Part of a small language model's weights.
Training: a variant of Muon for these matrices, 714M tokens, 5449 steps.
MLP neurons of a small language model. Each row is named by its layer, matrix (down: output weights) and neuron, and shows model dimensions 224-415. Each number is 128 + 32 x the weight over its row's rms, rounded and kept within 0 to 255. Numbers have three digits each. A neuron's up and down rows have the sign that makes its largest values positive.
After each neuron's rows, "raises" lists the tokens whose logits its output raises most directly, leaving later layers aside.

L10.down1020:177107140117189135169108070115102147046065125112058082166195149119072121078146131111123193145140135135089079161189145155139138134113127165142132103121088170115115082086128099094096091103087148091122086077077159107095115174131147142125133196146165072158140154096076186103131156144150063087167125095070126153129154101128149125194116205112106124134109097100150180151039150115172159124124153167138144149142195157157098116180121161086172071173090082158169133069155079118151110125096094114115155142124159149144145156160141142162145094141127148085122111139155118133118189156123145069
raises: "'", "’", "′", "ell", "omen"

L2.down405:150068137076113133128106174070133158122094124106157111084160093129111140120122198115093131146105139158155125091161150097135124122148147111125141127133140109179073121193116131127177128141073113177136097136125112128152098136100128167125103141096119126144092178087154190098147191148095117158132122192103115134155127153180115182133140129161143122079196164126134134148073148106098148058112130127154105154074120097131149134072137147100130091120109061139139130177149128103145130160137074151162091184044155218028084127126132143170107119174145157097056137141129103144169083126151083096
raises: "ization", "isation", "ized", "izing", "ised"

L9.down978:080141092130120168117104151113083130128116073190154146127152112167162140179084122215110138122155112096175165122145114118172099125123134134067080124113100077114078124083123097113130139136188101164105133137188078079124136127105125121124110142096129215181143189089183121086150097041090115137098126094101175161149142112150121142098151110136143131026107195054121127135136106125029181103124149120204093167098126087108202126185145101141104139127126071148088155095133172132089188139143121052126168107093092157099144141115127147114102014122163109104134092128181130119113214076168124160
raises: " the", "the", "The", " The", " S"

L2.down1234:174117111120118064143048128109115144140131105131054156133110147100128122092106165126108107107156135134160084126145115083079174152116104116149170103155164126086100117149135160104119193128140180147149150099142128112125151153136155084128099153123114129132122117133088133161109102101106128127088137141044140126160134071131143154139110122058116092148102098086123148146128108139124135112129092099094139132119181138142108163106115110101164147145147172110142101084120141135147131157072085136088201127098100113069126119098097129107212135105110103088129155127091098115081130173023110136
raises: "'", "ians", "hip", "’", "ole"

L9.down1075:128134112131176131087054100170118141138168104106082135106151108114113144146128189159102111090151172140101191106118187096117139116088123190131078168138113141150071115173116103080120101162165174116170078074135145132131089152101192151167112106077124112174144137145128070109118204113087215121151190123116132069129119173126135139135189110103152132103113144086099148149114090097138191113071103161130110167100155131127188122082157124132138161111136181121130164087096122088129138131206111148142116118155189168111078108165113134147074123146122041118119129147159095153134096093109140105
raises: " it", " they", " you", " these", " he"

L7.down902:222156159141088152137052138086125108159094129133135137099144120159114139121143081123111149085098047098121192102153120092117090163087133116196100068087132154129069148149115123133146071131132122112059161137145055143166112111114133191134064144112146145165150089155134079065121126119105164173154212136118142121149183153141177134111150126166179065074162106076114157107107045167164146104085165071132121143186153200130137148144118131149073166164103114142108093146119171145152126116199168064140133134127164129122118157121152092142073092109114129174103112202139142149126108196128097165
raises: " it", " she", " they", " he", "There"

L7.down89:095177105111084169136056142111166076155147096126098115102144157043158131121156086121120116100103156071115104158144147087119191176110100092124091136079107110105125107107104146077092160083172075134199166084082088131129126085162103115214140137172117138120160129126149168094113175141140165083132185193094143194098130126071142159092138101126157104063183116181159174167084141081044095089163085124101146128185133144078121095150116153112123077184113116085134126116104089154127181161114118121139149130144068123156082107066145127100136088131111117110104125103164159124131104140153123112
raises: " \"", " '", " “", " Operation", " simply"

L7.down1399:203101142102147167079097102127081144087093106133086133178125131129130092158085155119101148152071169116168153152172127114141120120111164061143118152091090189189075081109127097153145154112104092134116115113115133133191118112169118189157121182127065199126112143113120104157117109129087150145227160058149137107117149095139140136127076160116111155000163125111139150166140103134078174163058160071149155084133147150122101137124102098082159216149160152100137165120082152133075119106107159154132114124112122193117098091162092169124138136169092073169114114214144095182145151117090141130
raises: " Its", " The", " During", " Later", " On"

L7.down120:117131170124111128064096112178086160115139111078130144158181058178104171151082183146106184084142139139107119120118209115147104155115157138176105135135114126097140108101147133143149192095137125086141129115117082149132142105128168198163124106136108132129114085140123180078122141148080149092182089157151168163060181119131164118117134138141118115080162155075151154074102106130129168000157110159190217089158141140132175124094141105150131112119127158151137151138127093104163148152121139128120123134184185150153115163100134155171054107129133103081124118186179140107095084159179141149
raises: " they", " we", " it", " They", " she"

L9.down654:140162142131061095126080090033166073181057195146103154139144083111096186169124117136142190151110153082120111132149188083143123157147149143121086127148080118157151104155136154182118109124123103133117081125202170033090107096079152141085145233164161139110155111100107166118135142152117124063133171138119099119094164129137119121148153107156136147162176155118099166153077113159122122114089084157149099127086119094078159101134106073135103152138142125090135152130122122108123176155174134144141140161116124122135151110140151162104134133134147144096116076164123140119126147140114102131
raises: "|---|---|---|---|---|\n", "|---|---|---|---|---|---|---|---|\n", "|---|---|---|---|---|---|---|\n", "|---|---|---|---|\n", "|---|---|---|---|---|---|\n"

L7.down1321:133189136164167085099153138121116159153119143159157082196125126093106099160124132124109121176105128117125104093139202124141052128137142129152105176152100076141114108082145167133122109152115127124132175159152096084175136109145150092149158108131139142160108055132169097166125153094159111165070124074106227145107100116157129111119152117114131137118129133144120126174112100132174110090126106105109074078130141120109118110156128118108124170094116138095108138148159120164168115145157130186170048179156150131103119093130132164188098146137136104129131146084104161130145087094124093129
raises: " a", " an", " one", " the", " another"

L7.down4:082177134122076120151084012107117086163072145116115060128146104140114106139082124173162116121135140150095059109120156106126139154152143127074060097067176147143107164092133089156161118166112123115111140198084126125091118141068141174136097143131137134106127119115122137137150190113122130120184180130150108140141153189080122152092150106060127146054166146099108119127148135106045187125123149146112115107142092153133126127058176114182087148101152103070194137144160131153082089065106130141106169120110111107170092110195117136122103089119156075150110103126148175166082166189117117095
raises: "|", "|---|---|---|---|\n", "|---|---|---|---|---|\n", "While", "|---|---|---|---|---|---|\n"

L9.down575:117100128143082101144136138140129148124150146165162085142157137132119116139090132117139142120124160183143054099114128153126185115126172101147041109070105132096113149137107250139183213127110079073103167129127112135073117053114130143132128141120122114122107190150173133152165126142118139166102118112084091184152161122138161137147122134176062063000121171141215086070120198100124122151179158140104120127165157136114113153147133063179119104145075144167102112128152124141143076137089148101141108088111064135111050152116119087132142102146099114171175120150199139188146170147119171165
raises: "'", "',", "’", "'\n\n", " seat"

L10.down238:091136134150141130096158097152164140150067143133097094122115129109077080119106072143136111119136099108132170060105120134127065106097138120145127153103144184173187143101149137161137132141122067114125130157072101107114118116114145085123075134090134084158090115163062148077135124188175132097155129122139125188152115109139079141139110102131116082121091115106061097155103095127129115116110119067106093125118136116118049131113161170191155115127154162133098081088096130177087111144117113109068158181141121106103123193155114125167120093165152141198085165116117141174126176179143141168
raises: " for", " with", " in", " within", " as"

L7.down1283:152083114141098061129170113136126074132097130090118149076075104148113079128158158096087173175095084142129130139153108155151175130116160143102125114092099114118130138118163120161148131119118062140156107093114176157153172102064080137123093118104121119135087099128072086208186099153078145126132101127131105096134138179080126131066134163170070161132103178196047135133159176091140202155105128160120128126062121112087119068058110140127149107084123128087087130128098168109103088164109113169085125104088121122153120140128129084131092171124092117191150172138147101067153127125165168097
raises: " be", " often", "'ve", " frequently", " have"

L10.down92:155085000109079145131117091153143109098124138154043100108082126127096149075123150033151073234115122124131171145142155139119165183155139164149116107139129142105146106100083138145137100136149107091121171145155136142130138107051124135133130089137083127154123090086131137122142144111067126111151159098142144124120122087172125110132093141104124176122118128179170163107120145111116104130090106111121055155079089127135099165173126139171125098158144189130102171127123117198161144119120096112130198137087141087185159125103163138142159102129127154137125142093078128117091102104153123145
raises: " children", " child", " daughter", "ni", " daughters"

L7.down1518:062099093188111106110139151118079123102095136077112177098176089095103135127214093118106175079153114115163070143133130072179096191179160101111140232053117088110098144087158111080099185118124100081133091112111082105208107106139173107165120142153134127144108130138110128106167114128137136083117140160067198094115115126130149180101148137059146109120115116074114053117138108087097170096125149095143090164122156125123123126140125168127096136123126118156107181124059160112144114092134123116167122095109149129159183110159056079173137100055090154119110075072130134106116170140152120104
raises: "'s", "’s", "ards", "inth", "unc"

L7.down220:101124128156112110121096153108112124122101098102083150108121140140113173149158129107129131129122048106121192127096147214126144117101118092120078120150109132138141181115088081145144094171094182141079141126087132223097165155123123136125074142063191159161089131148172132122099112098100130113148130150135069189153105153111125091063110126113120139176139098078127147122179124091182101116152080056156143148136090094074132102107161180138112071100107071134130172155146144144107099165194169136137118136080146083147131115096121120136174112151132141129122150120122108142103081077040037151
raises: "ki", "ka", "k", "ko", "ky"

L10.down86:090126166080133125115083143165151128134127098157159138139167132099166089114155119122081161138120100150135128108104082086136150109126158062153167153178097126108183095114109144132159102088062081155085175144093154137120157192119080114156167108108166182137132125147117116059183082042112107179134083146088203141161188060142175154168153128111111125153125133151133145131065154202122062182188148131159131052144099132117141098148139101140143126105149120126106151134049136232142152149174097196126134099141086116109154187145128116075106095120080129183113125126117081156113038113133114182
raises: "ive", "ute", "ance", "ix", "ade"

L10.down1009:162128100116134132125142065109132093098130112160117112115098117103082123141125083102130084067171096133103147138107122154153135090113161122082137153106179154172057121114143161129162088098157114149092118054112111176117177126149109109109154140167169175123102110126131121142105124161121138098136196158119164164081131172164153097152125066093106096004153079118144167117111103179115131076174175128159119134119121079095216116130110158122132091075134074110115137173131147118102137056162157151118099112174103082170192183178140176121165106083150118105125137156148145164108109176121146173
raises: " number", " of", " ", "op", " No"

L7.down1316:131115173143143075117113085141116165096103120120151155166090146120107220081118105119102136172100143068180114120135092173154138121172154149163120160144102151100148075198163094152132145165178167145170165122094095159151144088107144101187102100137125177148106171100119194144097105149111110107094150125122065114118189187121115109139135148102180050152043062202102095105108182126155172166119175165147129170117086082093164179130091138084113184068115136124160097172102134180136161090115138215127096147147109110121126165155155114053125119142098116098083064150155119108122164146194145117
raises: "ers", "ings", "out", "eters", "ership"

L7.down770:136137114098162171156092160165104125050082153081164144105136145186136170158146156105123138132118117117164115161139094096088154125086172108104130114144143164159114090169186154186125146066114134083160113125205149179150149134123125114152132083124075090094115144146107106124141166094092112127078097148155122076113172149166124156108174098113145119000072145145180152136107143145122124126072162084171130128118188164180163137136127128138095140104139095081053098163149148102146151099158198144138133070138148135160170068140117126146128145197105126044155113202146114102141111152154063138
raises: " After", " Following", " While", " The", " During"

L10.down880:093150101105145142144135123128127151110177103113092133117155132132099083112125132082173129109096142189122192125115107129079083100123193087066109135113087076131149136113083156103131150091157090132197131153104133086133145072129111077136142106092151133059085174120150033107147174066087102158155125142096076094078179143121120169071088190172193104133119163122172189108162198178147140085109150111134115134101137113153132120125174102120097146104180134128141108091134094076101063121155091137107113130137145132111120144154174150180101136189134103148087148117094130127139169156163106129
raises: " days", " hours", " weeks", " outside", " north"

L7.down1397:109155131138077151103212164079094108155169141110153114098133158106153169116111075163142157088153148147105135190155085076118135100156129104167162124121155175102154158173108118150115091121136110129177134087103097122154114184134151122141158138086116125185174131120141192124118117110115138140103117159094095143197109163114165148122113088117139189000130159104170202150097167062104058144149133149141111124087117108106151141131111165147124139138138186154112157099105137106121095097159125120142046120121132113175086100157115190097150160114137129150149046114139118093155089113151089095
raises: "est", " such", " differences", " known", " than"

L10.down1440:134119041199161114128130133143144091115153125124161114113138138103114122172151133064157131156132143108142154070213136089164150115150127187200092144156101146104109089082112153125120153134151143126112139120221108165138127147109120117103157145088105201102165142103076103095124176095118120114100168130088157119154111186164107210125161185060134159089061152090127081185068133172100161186113118136095109209148150115118163160124131137201149095110090149082103130123209064126153150081123085109115160118145191161189085158116125169104114079195134110033135119126075137091142129084122126183
raises: "s", "sburg", "ies", "ille", "inian"

L2.down459:114128083118139114156108131131087121106080149091138114117140106104093193142175117094131162110144106117148124148087118106129129118111159094076137097132175113090104075118129135171111125120140108123184135125190138160108121062117186092185081168110164114140127177123081110134218189151048144156098146067120117100117115097139097115111110127188181129060199128112173082166106160202102140167159101135096111085153146136110134080163119183120112108131112097198146103110047028130081080121203197107128151072139134144113138075121110130118104148132157102105142089089159130147119180130153110094
raises: " It", " Its", " They", " Like", " Their"

L9.down893:133129081159164099131150102072151156154155088064051064153133108165107087101120163131155112120149140101112133127171169094139165148094122194110175157075066118111159121114106153085112117105149136153129095139089112134116146139157091130107132151153061148148110123143124157156168138081105141109062161096171110162142112157109104141111106095111125151110115166121091193108116110149096122118165122127098069134105137107098123100067064175129076166058147129104129162074092174152154083189112138160124124178180093201135175127104172164119024121115106106158118142102139101104116106171098135130
raises: " a", " the", " their", " an", " another"

L9.down1009:120141136154114138110173154116155079153124143160130118088126118170082138130086091120169147164075150153120122188097162148116166194162116190232139161098141192111138106166096113116133149146095097095152057113085108116093113093113168171136091150127103202120088139129170171138063141136105128083083131132106113084137169134123114113127121097139154134135140117157089131141087094087107164152131159161110151147118134145120171097140063120133126158174069113191101075052148134176151186131177086111083151210176108114049117110097162159151120071135114188100136145113169177139126167161152117102
raises: "ten", "able", "ment", "ably", "ers"

L10.down571:153139119121138080152129170075139070168112178119165186136111148093019085140144209158199151106071134122167094171121158134127127131119140059149108135147066155116102120103131159168143109142156158152110174112151182163098103106086100133158147076149106070057139125164169136151149132175145088162192113095095157179134114134161157147132082074116145157036174127113187138141159089134070118112125152097129162114080107110189119125135106128112173109143146155168113149163117111148148114176148107140095126116131165144148164104108103089101165231112092157106108098072196134130076138174140154092
raises: " Great", " Canada", " China", " Ireland", " England"

L9.down411:115108108108102113125161082139134110110131229144171163097121155128102135147204118097148089095175088193153141122176120189144153081153132071076117144112133112080142100069126138102131120183101100128143131134116147128128121140105125139165132152120154174138176114130105146143119149164126059102151137137133154127103166167155159126126125176127111165116154132131155090193090116128109129161111198096146121170163195190155154139204145193109154146127091147152123155102187158157157144162126129107070145150156177073149175138160198111163132091171132168074135129102122119124110118132070094152
raises: " issue", " titles", " daughters", " children", " line"

L7.down1527:180114079116116133138138217173109130153179102095153091091096092111121185143115185156099166147092094150109107161107156185189217104107151232141064147124170086100096117137140126157089093102127065103173131105143128112092126138095121160132116107179132178152111095097122075154145121132113149077159111134075170157130117177157108054109158163115081116108122121075168150153158120157202117165119102144171191083105124127126112121095107166126143071171100158126122125145080114132154101124115169167097098139095125127119108103113126151173089114084043088166050121121179145119135130143073169182
raises: " be", " provide", " have", " connect", " help"

L10.down543:139149089141092122147171170175152097173117105131131092142121159195117096150143069117108115085120182102168109097133201131132190133114108122156151168139118114133128136085129139179110120094124144104103106090198132136162149135155147086150189124098054130100169196134081133146187134098179136105147180121160148146166168141142150109153097138116090123092152209106171155133117125080100122103120108149070143196153065105115151093121097105113099156121110119140144113152140127072108227191123149081157132119138123160142129155096134105125121140137087133168086176111137136098140168131113107182
raises: " an", " a", " %", " ratio", " of"

L2.down74:111113104115163150120125119114158129117109111084142118162144167123112077128127110126093136125105126135123105139161152117092137155131145107087158126143092091053146116142086102171134116134139155222136103124138097159123131140123108189081106155133153144101124098217151144098148148088029127145218197135090113124098150118119178116187165116139122084059178170094153126115109132186142139078074101157126102116096122165120181098082142121153149133178146090179089110109090106152130172100105108120134083112179138151098128099124093120133182153145068158124172151082107107158073117143145073176
raises: "s", "son", "ized", "izing", "ity"

L7.down383:146097127140116116114127148193125106153146165113138152046102063046173155159104098118156185087179140108188135143169150084130150159177105088155169178094125123095109154067089121073120148191160109091126138107143069125047162209157153111122125194145128103124084080130086150126130105070145120156112084169174140121054141166144140170115131155160107113114104186198146103155147037122138159118106195148091126166141150166170154129164097129109133111139107149147149137150066238114137116103174098113159189082133121140129171143119143138124149149112153103123143143158156145110188140115096113128
raises: " II", " III", "'s", " I", "’s"

L9.down1303:110069075123134132086088132143090141169143119123186184129132128181094131153131112101126150106122119126190145074192145089115144205155141065087070106117082129144102152131108134110178179075131062129180141088120167096186081108133093155125104170115110150116161126109087086104107142089116113137077095120112135105131181080094154133125112088141112114054148126187198125121108188176155107150169098123128092061103066120222140139115156096102130185089141145080062108104156167211071142145145158137115114174152101092095182183118125075107143147149093116104096135154156145176210118173124135157
raises: "PI", "PA", "IR", "TA", " PA"

L7.down312:092170151095121149111126137089154135138160069107157139114159134129072176123158145147048171128080154150124138129171112171174102195091101119158131161117132136164156125078180119146124160114128092152197140132081083120115166097118102114112133106145125120104161105121149135177175172121164142103156090166141125143125158119161117078138096156121141149107150163072102166087113124133155131126186163069061141145136133102132159144158114118143095139114090129096119181137102105111126122089130076154080104110145134104040134115128131105126146097140165116111196165150162142077134150147151128129
raises: " average", "ward", " top", "ibilities", "board"

L9.down1232:132154135155121134135111096121119119160093160132047145140194109111124128138165124185145101157125154179179092131139115119139122195159115169132165149126122159135120104097134163153135119067077147141115098110147146112112125138097100110092199056147120180108164118116147095151160128185154117192141138143134093097119091108109159047127119120214157088136112078159147125119163077122185135077077212168117055170104110181156190111119185119127143079155142107162090086128138110146122109073197139105023179167081124144089097190207111160143085166191148106117170090141133177057062098166181123077
raises: " place", " February", " January", " weekend", " April"

L10.down270:151159129131126139072064152143165156115190101125144147135123216146070125161141162171164116119089136127123133153076103143107111117116123129101057087149045122081148132135127110148109143165131126075130129079169101156138101135095121165152186172100147171106124084112158146149136152116142158058138150078146128100071154130103180125141121079150165144100065117146106141118152111113121140118082200145160120141091131042110146101142123159216097157137174092164115123104131136123136151161006129127124069130082099122071101128113143110081187153100138127131140118108118098058136099131198105111
raises: "ou", "ti", "ts", "ini", "ids"

L10.down1362:127144080154097172151162123178112123106144121094181140142153120126136122096176140134166144155096149080064164154102121118131184130159124163140155150141141118124154174152152122127099156033139125168084222116101139190167087129135152155113133158179112078155111129084117127148134171146104095050120161146157154119147132189193084087131117130190175152103118170151163138111086099131124061163211116138155119064111128096135109107129115118168113141148129105119115149107139094145101164107119108199154130148183123175154095060109174170058151107191128111121103077125109106160171137117117062115
raises: "hes", "hen", "he", "red", "ks"

L10.down1102:138154103023142151130094160158200075122167075102175091155131082106183110180160068120175105097116144139131157138169088199104100093107130109085132165124140134151057127153127113140116130106126131116067099122081145094109129107100154112135150174078196132176132138172083113180112131087114101115099104148091134127122151110148127150190099102147103145143162133127108144079110155152134122108094077171086176190153124136163121123113141110168160115143133166101171111148150112107126147106081140151092180121152123101135176121089154160170130113089156146091155201206136101151108136197112129136
raises: " term", " word", " practice", " name", " formation"

L10.down962:129149133118148100130132121198154146151076094151140127123121159109179147175115160152120183145191117135098147193128116141093151155110142121077147092121150167109122137104140122135138086182105149122132143197126111119097090178210108131112072189167104162150127083130071117099128125134129116099153137145136105142123122170140184140122081073082131206112169129124169086147126113153067115108125108138141136095132127110118146149141114072115217073150101137083157127127130072104061189133094112118195123100136165133058147121084080143085130129107090121130128156171103196161076064133129198154
raises: " awarded", " appointed", " sent", " asked", " paid"

L7.down677:136133129144117119128147167114158039150129116146105139106117126134190194189120156128159149146117162134100145133187100100111124089144118117127070114170125122145098118118106065099082089170107159136141099100136107105144084143055127115128150111125136115100134162070141127114103165094151135129117121177130091170190118091140061183075120198172124168103110121149095172120077123071115093145106177145199117154079089100108099127142127152101131141146121116210103104145150144114142106148165113090108079126155104113109163172111093164131150117141174120117171132157173130161104155103109145128
raises: "ity", "ium", "um", "ione", "ce"

L9.down570:153137094105115170101106154107121040144201096135158203178177087141127202132181090169115104107130103149127071135161113101185095128141135141164156146208098110110118149165163139096136143177112121150157105108106132104123105099157134047165091123137146152135107131148199140113175157136103120121143125188094137214085103093089141121161117160222097179113132118154151107163045109104087087119132088040133162170077176096148147130120176119154117162093124139127144174128106118106096115140145116130098134141156118140141160155150125158119146099168171089114135108154099147109095061100067093135
raises: "ates", "ity", "ities", "ales", "um"

L2.down636:149136185134115133118113105131165123178122162109118179152147183104165141172145165156114107126142158129100099151172099172123133123113119138066136182156102155205093078106109096119127084130168109119183131169104130105142115145112150112152156092105154146061109135117130080120140169131129126071112141102097101075119116118090146206112141097079105134115175133127084128114134074146084126105174127083197117194087119093180182137061132151166139130066188156111098139149120176088180097079154099106138144146168149154169099138137081104123110130165143127105185155151131072127116097118079139132
raises: "ained", "and", "oup", "aced", "ams"

L7.down739:171109221164134124160198092138130174151153122115147094152121150196124074108123127132048151103082124110126125141047133120173188137065106165117117166200155076161114146170108120152163121085141142110107153050124141156064091134093167073123128136136137159147158129132137112131071132127143123103186114096150142131113081135167131115157147130143150115099122151160177091117118112079132142116130117210110107175163139092120171153191193160119129072091174120211154142112179132092148137122154151105114155073163128139081126144136179094101112165122128130105116117136121117163129152124127148139
raises: " ", "–", " (", "/", " of"

L9.down731:150086160168151088154094144149070103166131114170112156099159126149152147146097067134113135164156098133131058181077140184118103162150115128098115153164103127153168142145177125135137179150148131121101127106138134149161148124068155119138145109190127165149146099142159104109089219104155114145213089127146117122076070121112165120197163064106169162155121179133143100116130163167084094117118180081161103116163133094198127143121080065073087157183174074072101095175102164135075128089147126068103116147136165156161110123152179112126232152075122151117105116156112100139129062152122090057
raises: " ", " World", "World", " Victorian", "teenth"

L9.down244:099128169132108135108130101130108096142191122179122180133190141144148114159150114094183095127100114106145140054181113132123084090139098145180178088191130083068160156096077129186082134096114104107129158115106129131080152116156103119167143149147127166100064134149155123092138062194145185186139127144148077120069133077124180119123122139180139146156162123132152110080133107134144109143114184116074142115104061151115141118094154160100106158019185148116102134122106105175144091203144127157109160132089092119122115194135084142166115192086096159162143140143150079113130084121111117173
raises: "ese", "zi", "'", " previously", "ide"

L10.down1080:128150133128132119137108162172092109138138167114134135178055082126183135138152129175134055089103120143087116162143133050169107103153133089104137105148139122167117162188138075145133103170104245171160180129119127177112081162141118104109094093183114102119158124131149108113152124096121104106163112140173156072166116123108096160135128163087155120170159111118052170165182135144077141140140136160158121121082104111176160125157128089156125143122151148091138130121114137111109167083150074122157192095113088127111173102128069115110110152144167188139076115100091119185113063133126155165
raises: " into", " to", "vert", " towards", " from"

L9.down1358:097153116084092185160133165144113054155166143123101101125124095130105066124119113097134147133148118090141142105058050171080153217127153109069110062124190196107170168121111129094120111172111146145065093063126132176149131120138095104149139075092169084121133095091165092120099138121108120103093093083124162158133091096155115059168191149083166135046183106128109127203124064113129094123138113063140132110131137160142143166154133123120060142076133159136090146128130128132119146089093177086097129148148171132083119148110163133200130090121139157181064101108110149164087133125131122191
raises: " high", " childhood", " college", " est", " acqu"

L10.down1297:139130147104159074176138112227148174095115141134149093133137160126165115133187141097181132165198163128143110139127122089149154071144145133174172070130099073167143134211097109128102092181118202109166159150112060093114072139182132173121124091127191110162119161112158178109198115110141137140132128108123115124133146193133139115160165135133094114044086170096160098127116105133197064182086141153147110117168118121174084091139125095125136163138146162124154200130194110084153153053109121139121140131090122112146140142098082119141147165127070071213098103107046168153145113152104139129
raises: " into", " to", " onto", " toward", " towards"

L2.down358:120135097105118083077145164110091123096089073124155119213105153102129152137094101074153129128138128184157081140102088108149066151129101122123116125078196125181119135086091099147123082118102093079090114136154154113151125100145145201152167082132137155047092149111154164144169084152169174126130119160147160097096134109161055112115133111156185119031073178157164113100095108121108142177060127108154115163071091144131130092124185135151125115122124109183177118099108104134166155186146195168078154139138150158163121162151070099161148176146107121122073109126097123137131177107121073147
raises: "0", "5", "7", "00", "4"

L9.down121:114133132162148175136131120133109133120139153110102183121147132169124142142080130104213155135092131125115151130122111158193100065166167139121093155104137167043129068147159077117120171108169106095172092112122112112091081121175081154169067102156104133115131152100186140146115159050097164112101180106181148106135097092162250132058120154092116132133108153141174158077155175162120155101136105159148126134144167126102099158091139194107177139094131127100141155076136121140169080167154092141054127132178118131108108120168151115144112148186125086156124087116104088091099133134098154118
raises: " months", " days", " weeks", " years", " prior"

L9.down764:159095138127135140180139142130095121088145092157089185161084156146125145157093089099129163141185085127116081122150164095153112151119141164142139143117110142111140089116148097159137128156182103084158117110154082134177160128180133124186100095118118092085122101085191130170114095083102112100134161138097167107082139123133181111079126112118127177145181182110112135139162165138132115147071120128091056164172145165092092150111135177102126072142168147179160141080078089087101097157086125144109139112165145153167094153089157095118134147115115103155042130089115123138139124158171109115
raises: "6", "7", "5", "3", "4"

L10.down493:137049100138135098150085091183082119129127144088081186181157129129084155131074174095152110101178151162125135117079199080181140101116111107180127137125142150114130159142174101134102151154147107100121146130160067088134178085108165134155108147059144135129137128067110140139169101103145163154076141116162098126135134124129170148173133120145116106022188101144129114109145102167129104117146124148079101141178092179147128085094079095109148155143149128154085171144085106085173187139121121142138146127093104102111145047107135161185118101085123069163063218167153114135118157103084076096
raises: "'s", "'", "’s", "’", ".'"

L7.down897:132117136112129115172152120157167190126132103132088141141151147135132103117080149144154143183191091129117086183102100126088164121083193100171166051162087185054072098048151156109186146106148164066163129129172093098063135124150097121085163091124157146156099152081082178117093126140138109118152135138153102147137148087185174117036131125092129166123121165140161128109135115140073152144128120135134114116148133094108122134163131124162138175114192152075119059154175142175101117141080109146113148140088112133092155097092149150062178113101184145160131198111174130109180109113110075145
raises: "'", "’", "',", "hip", "'\n\n"

L10.down10:108159125095096168165134104100146101200121099127139112126098113133076089188164154113149111186193153107153148085209097118166081081095111162182060131160159129142102109122129146098119136159135158149095125138150114101048111081131044133096068101103125111157123109150158129116130175114163125101062082124213188113140095145081119140167165133102117102180165125117156155190131126145103076196098105110114123145164147100090137145118161135135094149112122097096122188092130153105117115099112153078145151141162102153098151111150106134169156080166162104127173192138136107119132160127081146091
raises: " the", " or", "The", " The", " birth"

L2.down592:078115073163067123128168109096140193161101121162168140160117105195121110140100104120193106149149118118105138131183137064081091181163125155126118081199158106108090099138150086112062135071090148149115095100123120137118133093113176151067162137122168115118115119175123087100081178066122157172161100105133156078147115155207155136166150140203091071096078082158164133095193066114144166101160151107130156138138182150110144129138153089128188138160131147184146110214162058103126107101147149141126165199092143126084099123114141108104150127119168145102068144109117146173115090075165070128
raises: "ly", "ory", "ators", "ious", "or"

L2.down210:124171146118062128138141131103107092135149151131067128093134191156106169129136104130100122139058144098141137140151137156146130125146130083086138128119157103105118135154099102083108141090094106153164108116062092139135156089107155064170151127180160111131108159113176143140128157150121094133156143139093155186138092131102155103151112069196125112138161067150184163127163095093151148195166157130049178149140098121109100067080133114153131164102095094139148156137123143131128076087146119126085130101076060164150119094151108087136159138114160116128110078111108101081123160075077095148
raises: " \"", " simply", " the", " by", " '"

L10.down1203:122075154121162162152113123097125127153159106155153126127110095145143120130094092140131152139190151157148160118071094140133133118200110185141154145166072134173119122083165139102109129101041146177155142100110137155125176099111103125109141157084118140112204122109124105161146100086095169169102092108139104172126147177106142092143089087091119073116115083117115145113087107137180099109109149123123116105099123151130084104182157167141143175124176171105197145159105116108129182117157103100119145091104162086134128160133156084145093136129079100098054143144123119121113164145091141120
raises: "ed", "ured", "ased", "ted", "rated"